Part of a small language model's weights: 19.4M parameters, rotary positions.
MLP neurons of a small language model. Each row is named by its layer, matrix (up: input weights) and neuron, and shows model dimensions 16-271. Each number is 128 + 32 x the weight over its row's rms, rounded and kept within 0 to 255. Numbers have three digits each.
After each neuron's rows, "fires on" lists the tokens most often at its 100 highest values on Wikipedia text that the model never trained on. A number after a token or word is its count.

L5.up1058:128108148120154127143117146071189039119161153168145099103153139124130161170141091146157076129095142073124162128155172120136139102107138158181106097130077115100175142197164102107179116117174061105128124142139132105165136156099135099148076170083117175100113151159084117096168129142140168066143133120119121131108116164145171170097143113124119140098153118096112089202107216189113140149134185149051137131121133120151132140122144127094124167102130134078128176129084165150101137168116186102122124140078208106142110154110077111123177084162121163075160153171212106110163094189073078170132163164103127074138113076153178060115176156136121104119145124131121126108140093179092115141148182127173123127137131117147133109167069114157228129073084127149179162091135108115107150181111141
fires on: "rom" 31, " prom" 16, "-f" 7, "able" 6, "-d" 5

L5.up418:134133117105145145134108164078116113109161116138088082129132171138160148093033077147167178153101128140171158122136048122181088099165110120106127129124063111131152080120168161147135125164104122081160174192104119139132058135071134121076168083140119166186152036122153125109126053146131163140175153077102112153157113106112151128153131141090192123111137168062133140105095116145132118121181128148117103156140229102145100100123126164099093108111065155131129141161136140157119110117151105105110141132110099127141142113088129147113077093065147077130189110104156118132152158138172181130107164138126124188121154119132116138133154143085115092125079147121114115096143127117129093157087121149162097105176180127210126147158122121104154130035122135154135173117103103140191170133121152
fires on: " |" 45, " as" 7, " " 7, " a" 5, " in" 5, "9" 4

L3.up750:069129098135149167120128160043191151125134106132119169154072117115106161058159172149086189141045062104130109156158126105125086122177128199124168112135129161168179138171142116146148135123060091092155155144171094170197157084107096147072086110117099169131138125096168118100082127134153145121129108128171121176083119164109090120144169125136103131199096160093120112103115097112144133142158116162124120043133083100104178125146107133145115123066121176114124150086039173120125133198150180153114181110120115099083137126156126110129081084129119091122074171172110143133120137071118111118122112130150181139098116113161137091160070144092120145121178101196168052118143144133137088163155101135119125142142123109148116174109127083083079102079085064188168212124084143161120140122133160
fires on: ".\n\n" 67, " =\n\n" 18, ").\n\n" 4

L2.up373:143105085144145135175117143137156143155155137037191177148169133139145112112118182164157140104082090129176148151164188125102143138142158106193130093191106137125127085137060111120170119147119149140132152077094133120135124132104158161160123157095132127094187149125087170153160153163101188139174098139127149179192131147142196100138137144181097133148157132123156159218203111114136136126161147202086149124162146154146163103129175204104127141155133146141116167050143153159150126153141197107091173079142124171111172095115102132139135146109085116179140112110131133111097113094089082156182172167149124128161103147105143136130158116103135103197147189070120086148149135106113090114127105105117124088177064120137174146138093154158120155193144128147193100141114177204173139144162159
fires on: "9" 31, "ability" 15, "t" 15, " size" 13, " development" 13, " before" 4

L2.up160:164172157091143174112111132141131103154154161118149108114115119126150121130084172111106101113147154150162118167121144152086158169103161194189145133138136177128154133153138127177159169139171175093148116179101139123161144087124118160122175159097134114140102101153110137080123115133132099173112164090120104146133143111108235126133126161086115126086113108116103101138146119152146153122167137117129163069145100107105108179159127158098132142018105198073107134106100139120166154134102183064139107117139127139124159112108154148103141178149131087172123083137133161161103140090154171072124196119123086123117124088112103125169152155129167170095156155180092150141170099120116157125164171131155136165125125160117083154051110151100126155152159105203164088127149123075139185175188138
fires on: "tain" 22, "ise" 14, "ised" 12, "ness" 9, "uring" 5

L3.up120:173126154107120104136090127137130175127189154101099145116085169171169106156120141137133139136156196095133130131122136146106177121081151139122151165148096135120094121129178119138140123133134111134195158149128122115120166109031084141080127116138151136103089025185117123058109119142128126092078135069119119148058145133170183106140128198135111149096133091175172088124138170178070103115139145159152097151142082153108116114131171120166130152149132138154176115198132124107113127143121091097070128179112081133147130142117129159094074138099133142159109170133149150116122110133094178122092121137064154173122132116177153113158147119132119141129148172095175165104109108133144132146125132126124154108124172058136150195135154126075085152136116099098152179144156126158123084096154096
fires on: " " 80, " than" 8, " access" 5, " do" 4

L3.up709:151139069148094080113107154133141138155092152149135174066148049164119064127117123088108177111128116173148086092179148120072189154087143126095113130159138178106148146117158111203106157087189092090116112131187159084166122080115155088155151157094187125140037137172146122129127151169121110139093133079089166097184143094141133076114142165115152135121157079109156076119155072134113117161118116200141123078144139155158183189121153056088131122159116094145123098077137147158101125173148089119152133094116146171140191151131094126115151147139089140173106129129068156144104215113166157143110175085126121154074138147124078141189127196114114153147164050114105115155151157141143156117182111109176045091152198128137131184134100096134106092153105147120157163065133105143132163095139124
fires on: "up" 20, "I" 14, "ring" 13, "to" 13, "ug" 6, "com" 6

L3.up338:083070183116104091141129146157109132134170091123135108176122142199125143103168119162116206176130144109111117067074164162134061073103120149147150102139127099168121117084141166110143143115142092144125130095157101106099126168156093120120126155109112115095159138148113121088138091154115130085094107149105125172202163107129056134139139085169116120098075107141101133135122057137108125104127186172146076131150119049095176064136151153187161033100146085135094129143127120161152143140110197161127142120101120116122121201122152136097162106111136132110092091114096114160085134169132071118119096084166129148174168068080163115125086089129196138125110089088175170116146142083129110137121123166084178128200050116159148115135139150148059150178116077107139153134100165097124153120117121
fires on: " stand" 15, " organ" 13, " review" 13, "ury" 10, "ax" 9, "iber" 8

L5.up85:192164127075135119161138103114047114056155125170137143151170187132144129115135102115153144178132133051102136148124153120141167071105113139123171162151150093097121117053085157096152134085127117082116119036163119055120190094138149113074136152147113093134137160159175097159193117114156144120126136101154092147128129080122123107135136126154206124063072098064192176158101056068117123108063066058164109130158087066093148075190169132140107165172104169157137094090140144143095161153148100142098132098134068070107135149102137177082158130145104139102092142131167110130134165123147109152125113069051124107161112129084138147152118110145143099163124126124172188134122114122148144101072070093148146070156144144137145168115110112185107141153134074094097180168131177142110130113122124
fires on: "5" 28, " Ministry" 14, " just" 8, "iter" 8, "):" 6, " crit" 5

L5.up447:124147080091159152070107119152145162078131108027170191161122153112121121095089138137177089127115121078156175101155074171135137142202174141124114061157110102130068125126173074069149155062155112127121134143134106154121095146115122119155099133138173105165088150076146076128121114105095145154119154131063189122121079116100096202138162124119190103158098155092088099147115122058103125130107156161089130112132139158115063162147096141099103146099120129075108178102181146158111135119101122166092112153134139182062143160126165120160116123109209084099166165073100113070087103143088103150103101170095127122180118035111196110111123169104145107104095137103127123083081101096117149137120116088144095166082195104155115083147104100110132144142136091139177109123073172144091152123083130
fires on: " between" 22, "x" 10, "ours" 8, " results" 8, "uc" 5

L3.up159:119080150139064190112122083135115186158095182199110138167121152116182161127067229109139193124176080142128154152154163057083135173119151133139118176154166118116113131092125123120109133124188198150161166148108136065150162133110075148174135117114126119140177124155207155146150127125103126166078149163168126116139124120109114125121137153186164128113150138111147098126113169145140194186122159190165114101075143118145167182136161160082204109101155196149143153108128160131148144166100177135106169178154123186143188090102130144075125143153113164158096208153154120153155165119179116102170130119123128118122145176124121126122183140099148097147129178095139108142154131146164108124165138053120152146142179153127097115147173129115079163186103167216157135147182175138153111166117130
fires on: "ost" 36, "ement" 12, "ference" 10, "im" 8, " Mic" 7

L8.up568:138186133121100128125092137129149182135079092137158119068080096163110160132163134161083144181103150130124097073138078128143099133188139147173143147117139158121102133134139121136121109171114194144107114093162129111135180145064140162104110098115113223114146127075122079103143115093127138146163104138158103104081132069091111110143125115131135088126139122071144167075103129162158104176121134110111129121155139109177069072134139095134158127090119132128086122165132099152142121136128172095150131140100151168107136090215044080163067140130139158136102109110127086143110164114166131155157137110092196090121101094117117157147135144123099098158200153211121109159098115202150157124148110128130108166095114122172112105122139127219141130088105107135126135104178140079121127109113104
fires on: "2" 38, "0" 23, " World" 4

L3.up458:117128124197128144135174104151069163123191148110105180083117090113093164186169154103062140143164126128162140117116155131186146122107146123072110107163137135113113069156174129161151150161077091078142141139117109120139162156151130143152103151143096123085155125175110123086138102125136133103147075112150060155095120159173194116136153111155130085108151160187199114134119140193136139138159135176165086180108151181111124114156183113123121140065134141187118078126142152171097127077157118199122108184090055109115124129171144130099019123108175186161083158139154096067144114116079090070109119153132114167082119108152153076131093146145160171085106118122147098113082165125144114160150129068137112166112130105136118159149107069099105098174082100142186187068132102054134122114139113
fires on: " " 86

L2.up1068:090139164156187126169098175144153162104146140126110101157110199161156101178128147113111127156126099127159105145155107085096136179155145187103104123117152122152116101148150084099145151173088102175076119097098133107163126136110105107144142089063076165097089064177164171046076086111080188134160121097095102165155162130123136175121124176155098125136140130096110164078105186072135128141131147157126100114122096095111131107106153150150159147073113143171127089147155139129108126153156083129174116112169178124123096115081103142121110117126144084117052134130104104153110160113100182124135127138120140076085128164174118138136147133132141125104126177130168127099112137173155132098163105187131184228142107112160092137116146093189113150082116159145074148112106106146124103169122187
fires on: "2" 41, "ically" 12, " this" 7, "," 7, " video" 6, "heast" 5

L3.up30:130112145149146165110150113155166117130082075153146171169148154183133133140142128122114122120152092212142151151095166176124109107093198193128129122099194079143097092161101108117138134155184139144168140133140145158089128174117150158149131170140097137140131167077148149152127124122146100119092140137164106130114156098133171146193111193148157174116068210130172131161161132144117186121102181182151120101171190117120066076212140191112156156193161161156072173159142125184158141178174128149144157094138137130137129113158124107144132189125078163169151166170088167103050061108145107122142139104067146096155133134149123177111130095170136079165123088154130131126172119136193087169157138152119100138167165150101080094156133175085144183189137133133157130164155120121158134150177104
fires on: "ge" 43, "opp" 9, "any" 8, "atch" 7, "ship" 6, " review" 4

L2.up942:107178163102185050125095155180090144093172119165130142057115159104141141170070128131184124150138156120121152144112099108161162151168126100186113061129120122140164152163155105139107115131087100165106146145125119127123093131154169117130141125168125158125177079159114084110155105147110149066151151162101172129134119069133126121161133097118171078118117132108138093149133109168133128205195129008137159101063096102099089151123150109145133111150089105178145035107172163135163138084106105144176100125118119155105122132106072105092095107107128163137157104068096079136121118081132134128110145180187127122149177086079105130171182129152183132151132209098119175140087127116131105136137146166165112130122201123175124083199094113116115136148095142176149118133176072092074150156193114
fires on: " " 23, " one" 7, "9" 7, " it" 6, " years" 5, " early" 4

L3.up108:124102097100128129129153171180200103130101138174126162143131087155140160151145082129126091170102154149170127106187148101168138161109207099174128169174093114116130100176150182162178140138178192071151108104142133116124135114113164147142172156101129052169091159174180147157138173129102103120082196082153185081141099162197195161156134104145133180146152171154125134115141125100186146128121123216123146129167142152164121142151130141114098123087143136116110171149140179165119178140049117173137168191112152175168153144147113127093128129115150153142074127083144194083000122151155156124120133168143058137134150096164102071177170164171135177105143163088158161138166105099143186113115163190088091102168168120153133186133101151102134079149150127177132153092126153134112137177092106
fires on: "es" 25, "res" 24, "@" 10, "ork" 9, "ub" 7

L5.up892:115129133130104136135136160123122092163185116169107121075150150197134164166127107114127131120189136139111114113196193137074157058099126143160149110098108121098162094135139104168154080159108090116108084151128103097162106136145075171104146131096099120109152119124052099168174127134140097118141156063160114131091085147110182142128131115150078137124158127130130100139140180081159145110148145108146096086131116117147131087096178152099075175069127135114126142171107145142116114160151097137178163139122121078160129120093094088139133102150159135076117131164161132135101087199041107198120116140139190100094153116109128123125203112097122176096104137122187101128150080091085163058126112145158152086190082089145132163122098102111145130151061087132136171145121111061113148113135137
fires on: " al" 19, " World" 14, "-f" 9, " even" 6, " prom" 5, "born" 4

L3.up502:107173126110190123161123144148072115170153133086201075140110143091145128098129159130093159108162169110117156143187150130109129150160150120138145107133119078096140149157120170054129168104155133105145152092096089095100137142154040143160137123144112145091164117182149094163132130102100129156130109118149078177137093129179121126104133076137069113113119144145134167121117108144139118142126124127153099156137113108153103091085144180112110090171096154089142141120128161099108067077123135112130144171208074130151127134149109100119106152191124123140052069201081113135081115146106121160149192152212180123139162203136173165130134169180137079115134235115119164121041110113109084105094165116102083069173088190142117035144133117151137118109117130092156145177140189115108073112197182
fires on: "abor" 15, "gan" 14, "ace" 12, "ound" 11, "ield" 6, " Bro" 6

L5.up966:144149179102122192152146123101102120202113140068126126126081115140083132193081130134142138121113114107136120069142151164152120101108096084142099143074118104186135098116153128134126138174210121109152147122163139087124103119141048131194117120152132202127081196165179088150160128091174099142109106106154135108101092165113112100129142167150150155095152137093031137175176116085100137133147157129101124123159173161082148102182132160124101094081163130155147156125103147105125195113063148185104100142085109079145146141170143136157093152061138192033150129140159167122131087208115195161131105109114173123143169131204122179160139123117120171128152113139136164112118080211092144146115109110099143167149114127158130163163161145097127123157121070145159130147172190082175126134103163
fires on: "j" 15, ";" 14, " |" 14, " community" 13, "ism" 12, " African" 9

L2.up743:147144149132171102089116132067163156188176118123126204131055154091081143082156136113097162177087107144181127174124068101148047131213109142110196115180104154191146105125146080168131169170137144072128161184178064162141164057116144062118091086108068169135119094128139112103105108151155146153152090099197122141139097146143118117157169132155119101174109152105155100119111078116112139149174130092112158123158107090174159121117098068120097125133096162129096164112056191129136106158161143143164142126116105118091094115154116144080073098116170132104169169105145077090139164074157092137134118190161112112148104136144184133100128178112115110135176135129156071144110106127142132218094150121107128116077098160139112139109149111097037080127152093125121185098132103118118095046215106
fires on: ".\n\n" 82, "\n" 11, " by" 4

L3.up82:089105128119078076112181199131178140095122132166108147159095144102143152139122145082148123161141166152148117089177151153128126157145158113187157228147121140119188177170191172138148201057116108118110136102161145172174164114089131096079112163189105164157101132105126126144100121152131151103111177130101154040112088170110101134132134080124139132131141124224125114095106099160153183182139123132106136156123142146127121116078110145121148088071145119150171158171141136108097136146073155086139141187073112098168089139112114114133167100081132162156177127139189160076161142154174087150072148111097133132153136165173146154122143141140077243166108144152162149112184166111148096140116162157126092141153160116138171137119119126134092068139184137160080183058144173136116091173095153
fires on: "ru" 19, "old" 16, " Gr" 10, " Open" 7, " del" 7

L3.up1055:109198141125163109091157130165162103123094114140185105137092154166115143136182126147100141122146147131129115135148174164149100192105142166120128133096129104133134145190110109134179143135157142149158152155147077135129106120157147124124125174177118092150110194152160139177148133133136140127093157112146104155125138113144165137161113136175159155130070216138160135094147172112121152133088177036087130114204156134108093064092119149182143144165133144096118184131135152154108093176146114066142157157141127181197098109107107095094150129146122179120109095149101135076132060132165138136154140121114094139146113169105118167134135156208126164147150144100125129101163164142184105146152175184114075147119149129109096121218148180100128128149168133123155144108179081156117125150201137
fires on: "arg" 23, " fac" 12, "opp" 9, "ck" 7, "atch" 7, " parent" 6

L2.up424:105143168184120142113137149160144138130207153138132160094064121140099121164083079135128126134133185137175188103098059146146146203158095087123104082148109145124116101063168128124094144107052117131120177203198139144115096139116152117088138193135137123151101087126117144131148100183158097142161113112123099107187121131100162121155157188110155149097127127140102133115090090205106137148155127082124081131081161136162099105100183088086134130132117118146108135084100137135176128089157176116121113160129160078142164154141126188054129116121142195146169113048156118060127112130159082123116154162191116121133110092132127116109141137154138075082108221120081150141016144177114185170055118097144144073119122147184084032132119133142101112128132135102119168131142091025137143107152110
fires on: "." 24, "ase" 19, ")" 16, "9" 9, " " 7

L2.up659:133140125169181091129113179155148100100114117096134113191144177151197111112115163116166120125068068107083115135167139111166181112150120139134119094101189131212230139131150115149111125173073084095133114150118106122151138091147104107119119101073072141121179135157128114102106120080110140122076130111110089119086146115118153121128156144097118094173134177066150155051155171133168110114188121163139124148147184157118072107109165124133100139124097123117195132117112143095133131106136134119156152107103135149155127140059096097138143155182111111161122124115146102176132136143096155071102110174121131131059141152123141129163151130099107141126170118125184156146129092115147120199131113110115081155066118076167130147142134119138108161080140083210143089135160093191060104141110165
fires on: " and" 81, " or" 8, " &" 7

L3.up327:148151105129112127127141150127137131110135114121141139148203118136152176126089112116128134085087092123069143100185076150109118075114110108123139191109136122139095148164109104058154130162163185130189154093133110153160192098116075115152128093102111126140154086160118133135110149176115168114154129193143145146088086118084136132124125098105142128142159081167103114152121179157137073144183123109076144119085112162148157144136132127066150100144149246161190152175128138132116069102117151193186141159167081126165128175084143146133136185223102162157127132116106113145217161130163132141143166138198118110158174140128130149142145164076146169099141104154160093084128126155171114100186136061097134123149065161158166083072127064187110125174176157132110174125133147112128112172125132
fires on: " result" 16, " turn" 15, " show" 10, "born" 9, " ann" 7, " October" 7

L2.up911:098189146192183133159119182138111114120200081122139146133053179159229090178114159128150139113074104142193121130131098065116120139122127168138134109086186087090208089171127122156097181083095097108109103153108104122175176108094115108107160060102144141109092116133126157103136112142069139112184108112140105142161103122085137171131131164133106121097086157123129168087124170098111110167165142157156095108106090133083098145141145121158116155104112162183159057077139148114094163121119136151159103115136136104152122135112106146098173080154128051113066160115112102137122124104109149102140100189139123123099130124153118141166187123111141164140173175118208144117134120176141123130139117151114180176173122123148103127152142103076133102144088171165151087145143117124103125130132163
fires on: "," 35, " this" 14, "ages" 12, ")" 10, "ney" 7

L2.up631:096165142167096101166106125122092103126139155127131135124108184173168081150109117148155104116114172144073113121131107133126176106108116137159105120048165116136043131098133104098128124135131125170115132111136119152117110148161139136134142118175116190178101129108082145113116122125082116153168106106119178140120105111110140156154149118165166154132134127134108097154127158183121096114139191086159140212113069169196099090121169146070139117145089191147145155102108143103151123114088129124139142128136170133162114123110097150092110153127178118162080072108071098158138127178138143162111139161114085115105129171108080155145171124131128134103058136145098154094122119152131112129173165142168131127102149130164081080203124112143170138094148078132077105125128123174124111168119065
fires on: ":" 31, "5" 19, "4" 12, " same" 10, "0" 5

L8.up362:126078193095152134176141146073147120118120109128169105145109109132099127056142159133052151109135140102107110126158125096133113122172134138121166168120105111124111121140103153159144200143151110158135090140163086105099207081148127069129111108134090186094161132115131075089168070109118196116157130100141192135111119111121088094143178142116118160104104107129170147111140112156127120144108152092153140115135140144145078079144134115082082193069148143110077132069094134130132130123145132093082160108069183151059066123146163095114072078093141157118130096130132121062155101110145168081120050132179143099101204145118158131116153090096098125082164090112100085137139128181121177166146142128155120173125092114094102092102170127111077136071089149119100086153187194117112132116121129
fires on: "an" 38, "0" 18, " |" 13

L3.up44:159144174195101137115131093120181140148166151078099135135164167124061175073113113111132127122100192109160185075124115045130083168151095078123141093196153156154111142168123144175108104114153177136180162108135145088101115071071101105130127146122098078162109129105136164136177145173132078062074139130117196162065130128117098102145124134104168163125054131130141115115095115133112139101115119126173131123131127135160131116113100094110146139154113156129139182107099119187139183148129143134121131175201083132180149160140103152135190105143115135132180119187094170163120104109121151178122171212121142134109086152179160105115081112130106097130132135135106158157099141131127153113136109108128167144126125134031123101079121095131063088106122113121172170183174094117069113102157089
fires on: "5" 23, "9" 11, "ph" 11, "6" 7, "ours" 6

L3.up261:189157114123142141056163165152184117000090109145126155125094112140106183131136077140106027096117083127141075106084136155146096139092174143103112121106138143162155095138127092143150102146164179095105170157075129189110111089093222142149141105096136095137084179136074135139136136108177119091079144060137105089170135149099178126177117130099183128139088170137123132155140137073118127152135108060086141124169162130087036100129096091124114141154163153130081110168109119173178167157125095095183155085078178128106153096127117148122137126092134153117112138105142105149047070123134170071115125169133119122120098059125097131155128116158145193111125084138127101156199083131128132119091115172080112136095091129078101121107129148067134115169167117122099130147094101123178137150094122
fires on: "es" 29, "ub" 24, "urs" 7, "@" 7, "arg" 6, "ge" 5

L3.up949:079127127130069159168075077155144134197109163167201095108172170145136110114169119075136121108152081179099100197052166103107192107106161133060130112127101128098105138131143126159091125085179123116163104054098151058148173086095113150190134103151142109179108108113159131152137179141153104093079112147144150135196182160182179079111139128106148146141170117105144121145104140190148149125140106230148177107085109102194158172133112133105114108183097170119089153133140143148119076154135112104111136079145129187152157115168104131090142156139062131210151144137151103110052173118139133081156160128146124131064105138145102113144137162131134158102125156115135147166152146129148149154099117092163050089092139116111136105169130164099138123123142147106121108088155116098179112159148094
fires on: "]" 14, "arg" 13, "ction" 12, "ink" 11, "air" 8

L2.up343:187199107106089113170159140135083084149141121092129082107154096152102122162101089163104120130127139074164154134193102104084110129135160151128155154125169141133129124190113142142163112162141161078107116207163079123098100095130128143132139163107140092162102181201117118174162103147113107137096138070137077163133099120095126133130137062196153108131136129073137103081190111116108099088149157107163176074136128126159189132155160157172149167117126141087120135092126156051082141122124103133157112123140142148142079146098096112095102109136087131141112129176133137099084097170073138130087129100133084158093147150154136131138091151150124187064111231151085125126175178107093169119154153120129037107146134128154121149096086153111089124105129092170124127123112107101145160123135133
fires on: " sup" 24, "yp" 16, " few" 10, "ulation" 7, "vironment" 7, "ID" 6

L5.up1061:101136120113165140078113135116176183126112121057164155115112115149074169078096159134150102109110112115172080098126092148124123177190141138135115116145135151142100143105117123099121124072170126171128166185138103170139140121124134113173119125141153149182139086110086188165106126082109156146122153154152165113134137190089038228123134139181168112117108134053134031108169133039160109157142111159090133171137134172142156180120113091118152134130119158140108158081153147127116144105154171140162133155094159162112141153151157068137116066140141097093141173132087112135105137129125124143157053156074095117139106120122087166100148127107127138126129167110132165108121115096146133092122133118089085172090170160129097088104136186128157106131126086197127133096123127133090152114093094
fires on: " one" 17, "x" 15, " when" 10, "y" 9, " results" 7

L2.up108:192156137070186177100122180127133152122165162060077147141183106113140081121132192076131113113161123148133129170174172196116160186108196133138155129134118158148116089118099125086159109163135173105149117120113151179138131092108151140141151125136158138085116110163163147143154165117129095185137171067134098121176092116084158132106150134078104123081114151113175104193120165146117122139198111117118127099140073103103121148181094104175116109159112143093131086132137135129100216144155186107169146104104163059119170133178137111108147163153119187135121088110167140163112138138155128074107182119161152090095102077130113147176160133120163111162115116208084140143096093141104122135093107153117158072122188104142151136079099144163154101139109148152119105104149096056177137165164116
fires on: "]" 18, "ched" 17, "ise" 13, "oon" 13, "ug" 9, "ised" 6

L3.up1132:162077110132137158124097141160192109102116100176118163165115108156117126106163076087103062108129062138147091081103160077141152082087189173090098145112149121110108091134141102170149126159146156100138154128120157132147131112097127187201132129076111069129062123117142126157114158105123123092090152083124180089115128111126226090166128194149127144153153155151156097153125086104104092147080125098103148125084142170147054121148097094093107170132129155099142147126131153157143120161184137114100123117125119134142146093153070129109115134097101150103101175170094153122067142109172146106094141123079083158113112136119125124162165130172205183117170119022173143168153124106169187137146110164099127158118155172101132128189138146035135095173129122156136129103093116180140146146153121
fires on: "ile" 34, "ink" 15, "le" 8, "ub" 8, "es" 8

L2.up784:100147137174156094128139130136146113118096145099112119218160107110133176137125170090136084108103050149113109162155103142135130138137107141094141124103182139153182128135139090132111123172091083123150067142140114103162135073160083109125099107086108155163125137121065116112154075087136091155061035127109101105100131131109136163132166144117181097150134173091145163131157110163145117123163120097104147123119206178116112164129145134171103158130120116127182125127053127114112131119164112138128129092077086175164158120109083121135151159148128079127127151078200121189115106198070141137117139145124120111071186115116217137190108150152123163139117120157147152134125139117116140178138101108110081187098135053147115113135154139161087181095168105189126087099163120157113071112108182
fires on: "mer" 24, " and" 12, " air" 9, " a" 8, " their" 7, " member" 5

L2.up1037:136123127121121105124124158188209093145126113135110075063126115137123166134061098145107094150143121111140139130117070145178129136101179082174132087106115130172163140127102106096142144088106098119138115172145138129117067104134169162045177093121140160117104095161138088123150112190143112101146103091135122103171138093115121198164137172109142116067169116174136135134147105126110128141147131034165062142101159150099143161146204117078114146172069131139152094078148124137134107092247116175091098148136150118114184106133080082077168088127123174158099096054136087122119060186131158094152145153170160169097110135131148160186119145127145135109145184107133149158060141167158101088133162148102137096149161142143103031141087111115126151156096185123144141134156086060201144148120129
fires on: " " 63, "." 10, "1" 7

L5.up55:156156127114187110136078148120142156160095112113162137190113154125185139139115152101135135184072108153146085098118088131104140121131106192137130131143133135153165135117164163164153153146114113094185062104064090103094125054117142110158100149106113126097192117152087123089066077147151151118161143078161105145122167106073096110134155132190116153176131140072134136147096153212162106124121077129134110110111127088109130166130181129091062163148121191100090182149129151138126111220124119062113106119109050156143138128127154091134059128091171123110151133127138169163168162094059141104169168138087140112073076104108087125077133191051151120106122120168150142085158058157119139167128119132096124203175118069098094120100155080175135141081121115144162136127125168075143109117110193
fires on: " and" 17, " the" 15, " in" 11, " to" 9, " of" 5

L3.up982:177191129105159128105157073129093137151131111113117130141115150111127106125094130089108145136175144157146104122135089076067147112146125092117130117114195143175126141118118130152125177158149101147148078100140114134133133137096080092134157125116128132092089094130121122053119153133118073076165091084170130137113079109148157125130135163157162127137156128146136112089141188127104110116099123184168141183121122173123158155151128122129187109142120193179120060134101127137108111092140143149073109186120074121144092141142141110079109148108164132109057163125180139135155118094042151140128138132121134129139172118149080126154132129157147181130153149191160140162099122086112120097123152104135165178072126084091124228157171156071136132157108109102103141110139133100052044087123104
fires on: " " 45, " left" 16, " still" 10, " over" 8

L2.up1124:117095105112115028192128066112187124153042124126169122141210089117170126141111185126131150120099109115102146199124126145150194084133129071085153090184118143115126138142082143101119119084126136153124103135166142092133133148107067145181124115146130090112123112132129116211130140168120130140159093121114158144114204163162155109124142118142132153150124115139134139114151105101148172173047179149136158075104165122133131131156136219108115164136121136134128163081178083134156119126113106162044153112106126177104197112121105173111133165106129125166173140098164119096110151075088071133165083134128113105132075122099085122122132151085104078131105091125111110149149089126117078132028131116111147038138117073103145123167164134096125137172129134116187093154147146176099161150157133
fires on: " before" 29, "9" 11, "clud" 8, "ices" 7, " Class" 5

L3.up635:121127141153124080057098163162189161120133154133148217083104168129064144092140136116090152164119170038147107092149161145158120095111086110098193108148184214130142159137162148151130109193102144125159118144114092156099089069130114150086072147045168099186136106134138070131151122122176069145135093133102105084145175162089092118140151095158144149164158135063110152130120112194121119092198098112177119110148200144132103103205085053106132196170122123127101167130099130139147121126185095170174165196123106197110102064123139095147126152156152106105132121110142157141142135099170153128132157161151150158072116090125206139123106124037118129103178155160075089124125156168157103103091068105116123141096189126096163066157115129092092095128127144164150141159100072063096086068151111
fires on: "8" 20, "2" 16, "9" 10, "5" 10, "7" 10, " other" 7

L5.up337:144128142127083116153145162130136156124179134135122172146060090069119123134179109139078125134043164092097110133106111101119133141091129172130141204068130153154098113101137105150119199122134106161119170110198049135136149159096100151026123099132137182105138110105138172164107168098093155115041119130116111119165070136102093185151155110131113148141090082121109131127144095158181091122155140109138111139113211116171083085146092171086106128176102169090088109137131110105129164109113113094110145116091160143075149071184089143111137136122111114137157093128122131145140101130124127147130095203132146115160071137133183112136162126151122131060134106172067070085104154157128157104101191170130106105187130113130108084195143098167141119115167139140133176188139137160175114126162112
fires on: "l" 23, ":" 14, "0" 13, "9" 9, "ol" 5

L5.up414:147146117187100144116086151080026108121126108109138130136123103074130080138099102115119177171165121151136109123089100116145066120094056123114126130119113138120106096110142108184138133234105168136137170127120131139086108122134182128171185105079126108134073141152105095110167120126103121144092101083163135130148150172124143111116146137132116126104163147154094128138151112107160148129122138087080150182164156155129108100128115145132112135110104108124108048101118106094150151202097145129100110143087073131139117082101118195115084089211094149071156088080089113087112161178116136135201064168157148143165198164192135142174145155120155189092114096101139092159151159179111177173076107128080145173147098086154113127153204166088081136134166152108181104145094216138149096069152153
fires on: ")\n" 20, " area" 14, " remain" 8, " |" 8, " size" 5, "ism" 4

L8.up181:153154148163081171133088098128154158145087101125095140187075099075036194058083147121102160211093093076122093074127093140090091140075189165147152081192188136129132100127113154103128095125140139107124136186141056087186113101125130124101129106108168147104152091152143166130138131107128136139177162106186117165088167120171071094142180131120103200163161160153142158096115088144129089114109167088126080152086176113086130150124161127139075183052074124154083131106152161202125146094116156150160123142096141183118131148120106111107069144109107095122165186101153129101145150100124164119124124106206127132077117144112206143071175144077146158129165097127098174078146117085176136145165094095117125111105149113130097138131157095158116102114068121126143140099140114137111110121133093
fires on: " (" 20, "o" 15, " in" 7, "/" 6, "ent" 6, "l" 5

L2.up916:072161133139119102093065116119213048144091095185100155178165143116169167110152166112108139147127104165111143182084107128102138118116194158094108142127127143111136128146154112119147125175145156118147120158146096143134154134085127115149121142196112102129128139124141125181109135111131156082137112137143198139108163145162171137119132152118111156137082210097127155120094186143181127147068173085109166171104103096116076183141125112093105152164124169113151139178143129166173165141107089211137183140148128089111137152157122125133164092122161098100162186082179138116132141141168135115191166119118084124125100129144091122174175160160194114109156117150159164084132105151173102170148102105115122122102130090104129091167129084137146147145143184085140130118158116153078064109152231
fires on: "ings" 34, " events" 10, " children" 8, "wards" 7, " km" 7, " making" 6

L3.up984:140099089097084074112122177180132076114098102133174118125096161146116103126178091109113111108154132153160094137159162142120166140135197123114137166127094122145154133179145157171174222134114123094117129190172116130141130125135124122058108136157118111136088144150076138162122114131104111129121177114093105109108095162157200112144137098150140212124131124127164141084116112123120162187161099142128133145167136160122109109076125121130101135058117076102126170188122116111108132130123096070188172151086109129177151136117099126106161105166141108097117117130169132068127130166166124120086221086146107117122093101132152173148141167153119122115152152091141149113139175084115142117153146209107095113219200140110175079124102082085096092139125158135166148070115125144135097142179182
fires on: "ru" 22, "ring" 13, " del" 9, " Fer" 9, "end" 7